config = dict(
    d_model=192,
    d_mlp=768,
    positions='learned',
    qk_norm=False,
    tie_embeddings=True,
    parallel_block=False,
    init='orth',
    init_std_qkv=0.0403,
    init_std_o=0.00735,
    init_std_up=0.0403,
    lr_mult_o=4.0,
    grad_clip=1.0,
    train_tokens=318200000,
)
MLP neurons of a small language model. Each row is named by its layer, matrix (up: input weights; down: output weights) and neuron, and shows model dimensions 0-191. Each number is 128 + 32 x the weight over its row's rms, rounded and kept within 0 to 255. Numbers have three digits each.
After each neuron's rows, "fires in" lists the words (lower case) most often at its 100 highest values on Wikipedia text that the model never trained on.

L6.up457:146133167175130102145133114117115111172082141071127098183118161149135080125112085120147094213139144106155146122151127106133184128116150129126112099140071153097133102174124152089119104137117070127091118147194078128117191123159095138206130070100081212163139042097155113180097075096157118022168105144143124124127128107120109116142116113149216101094130103093132170130094122133112132090132110137073128132141077153125186141138061124170110130107159110085158136087102095128189125114131114095129171121144134200105118132181140135114147128152141109126126118077129127133169173111090145202
L6.down457:107131172160121167131127119211159120103178118105089134159137169141126103110112110160125097168165161137150115104156157149159097149143052114103074137102066059170116140229130036133177104128121157092118101165125145143104159143165107093103156150135110125134130153096116109102158115109103140153085182104100175082118159102120126137055103087061122161112156097105135171086129043156110184149059121140125140163104134106079131110115128134155166165139100197086109128136108140154111180127120079151177224119145180106101118109161146134076156118140169157140111139146149137101160127136102136099
fires in: "its", "his", "citizens", "developed", "development", "a"

L3.up735:089182132113102130123126093080111100116183101079114106092083136160127176167112189103153137072172029074142131181080061182178089120087157146109115145142052152108112164125144097128144131129115141134156100099156129123138103147089171137062163113138137151149143170078192114103145077187121068133071134167153097110109159118106104103113111146153143107111135157141132125137107115105108124105106108144112152143131154128125138090175174132124139144132122101137154126206182140141138117110182195082126137134064100137108144066104156118126116122091087105118192064125159166121151165159166109215
L3.down735:123096105088114104094085100173137186163140156085145109109092122090153142122143136131195141136171100127134088125128115215151132117160166147098156077123099179151119125141163135151146097172203120140117086150064140145120152102126159115141108131124077113120163116152098102130084156095097109082129166182180046113168080164052055198161121126118120086131152137104133117143123091079105157101110116142114149092146141139153148121160099171061142166162151085090117177105136124115154134138122117117097070122136081141191124103092122186158151155170119128129124097093134080090160074185156203176
fires in: "four", "under", "few", "power", "private"

L3.up288:099161081141119066101154140130119126073163096189145145113159143116150143181079119154067117163184152121134142129113090140108144133151119137146125108128098132116154090185089163085047082100091124175069095138087131140181113187130106094168148150111113073137073079148147113097154136087124084159177118119229116108116207138192152114110134088130112112152141151143134160166164149149092136113150142155130068124085159131131174147119128114111156073110102156066076144167164096094089133156168103151073108144130081121103096181164130108140135096134150128123112162106079190187149139149107143176
L3.down288:146166189121128107159183136177096108142111157151144104116148167123135149101118140072084111139167093129148121139085203151117111160126074138135101172135086148121129118151126113158063127182091158154134094078122111166154148140116147107128093064120135067183106151154137152126144123096157178115128205149084155124152133150103103129137070132142200212154112125069092161080114128103133088125095090142077087107092100128129130100148110098114136093168090156112144069111128148148138126056114170195100079092143113100111146164110199116130171127096125132199089118103154153042161117188104117101
fires in: "also", "hold", "career"

L3.up667:125122156038137104074145115179148094142157108149138131109134142165165120108137095166127116157098096098109110151112134116119189082115154123177141140102152152155144132150150096094080095123137138111161131109079121167154087173114104089086166190140059100146132117140242133141125126140187140133114140085130125101105125097113102129156155042103114129129058020149109119173144192173104086175141098124085185120143130141131160191142117115177115157161072143060125191164168170129116146121129094138126072087109070137124103104115167126115142120140190100119125118140116102124126084117098142176
L3.down667:174139104141096075185115199114200107103111104115114122111122164110118104140117148183104193108135117148100133115130162102138099099108144107175092137192161158097107140173151117189138097152123131114133083110139125188141128114186146190133085136130057169111129104134119212174064116063111166139177104124144140098148175170134116130135166055135198100093103120074118115160138081077146081112149139136185131140144175072144150108086155086140116118154181086147108102107053185068079108125133111161094136091155119145108168156127138136158124122154126169085086142085101124114095126146126146144
fires in: "s", "research", "results", "national"

L3.up743:104111171155109150161165155136112139130105148062114150156107096124104109189068167171157137141123129097152124113058131114170122145087187138113062159087118155131069130166175169151097178112173086190131131065183191148158143119117135133128139179141071152147150126097124111171175117119170147123090090123115126109101092153128122180128106089153076115125181096118122101156053110133118200117161104156059148138144072160120119124090122140093133150063134172142115177124101111078134074133126107117119135093144131125097166211142125156050120090144155123161140096161145096108168148147106090188
L3.down743:116173149088113123121132145138120121185132108182104151186118117145125169123096133188098149170177104152190137130169148097161103093128116125070168154127110193088182074143134096123149125164109164117159078144082117165127159130145126110096088164147126167142107086133148165133130170101088126189101129100189149105127137162094152115139103147167105176057142116072162135111143172125154158139132080173043109073118162036103161120117190082098119128148071167156134139125120196099032072144085130132099072180116137101107175151126104124117075121147123116112105118152154102110141102144134138134
fires in: "made", "more", "many", "name", "november", "number"

L3.up709:157131122123181187099151082105045082157131110129057135137174128085065149140156119130147104168154188128156108190111117155136154069148142154114121160164136139121106136087093159116128115127156148094161152098095118108146117117106196106085120145137081148150075142168118088155087126111142139108113158176126168083105155160113101146118127102102131125099068171147121149173101086141126153171107128097123068165126189115131123103180127099025130090067115140146152152180154085127092149129126209163095114105159120156134110131118104165086169112142140100169119108080134124162155072023169105129
L3.down709:113147158119151128103137141145148117066138126115108140083151125094147147138101167105119135102122146099178130090161163092110111076147174148149253154090211122129110124167101148097120130154098130072149111143148118164104097140067135097193129148219141183127132088103155146170134122146112150162168149177086127206172154102114137113176113147143139132126164129067114055074083086108169161189120115136104189121160139143113157075129125138097103088128140143147109137087165112151095103088061067107151114095076139112123179132117155081088168119121078151098165122064127146101129134132118139147
fires in: "career", "footballer", "football", "home", "featured"

L9.up0:142124118068114068103132169164117105156144140167124157114112139117137052158099151105166096156070186140153106169121112149218062112151132145101091126143094107166099053106120099211116120134106105119129157116176128133131115108151125176112105170106113195143185060150117105176115186138132132157120144113079166192142080178135136143095138109132141116133159113118102096165077143118154202121125162040101129105093087077153114125124204135090169115131123163112169153067175143089113076160114157089148182124163123140110144149145115148085144108122124117114087112120156079154088112140162129161
L9.down0:140169117090189204103137132154215121130127137116140131104146141130097114118119095154157124148127126132098142117188158159103085128156149109122132115150114144160150155110124151105060136150127127099171131159103118133128125106075130125111121139080104153126153110107126124158108139113149113140126156134177129141077081056139092161111079136059117131085098140123132131103089130146081162084124093081090095175170097135184160214148200003158099139125053174150082152130141096191140199135178098144123126150116113161058143106149147168063085088102135112139157144138110106159131106170096179151
fires in: "the", "warped", "live", "research"

L3.up36:094104159138129057138119168176118115108126133137147137113187101123094135136098157111130209053141181128185139097095138163142110176159169146155155100131130147142139147110111172085088076118107139148088091124111161166144130068119124136060071131088089137131188115107128129123152127150153143129159122161150100116157157155196081076173105134163097069156148143056153126091114167073105127095127131162161121162110168086083089176094106158181110103129186105146147149155148118095163118142115119155114204128152133123143138045080113113136116184152113119113127134107164023149091086154139135172
L3.down36:103100144125170138086102125114134158083110095094133158122142138150096081124095160130100106052112111156156133073134143106160168150132126111150200082111127185121152122138142054079154141110163158138133122117125148082101143061101121138122154140169134165163140144105186147158197131149166084118117092138149101084147126176143160095180108115156150126150063127055177178082107140094170117095113131155156131111094102111184142107153125184112153167136101117080121158135176082122168141118121045095185095146092098148120172127033102143170153127086194144119069147186120117093131109152180126159
fires in: "3", "location", "32", "31", "35"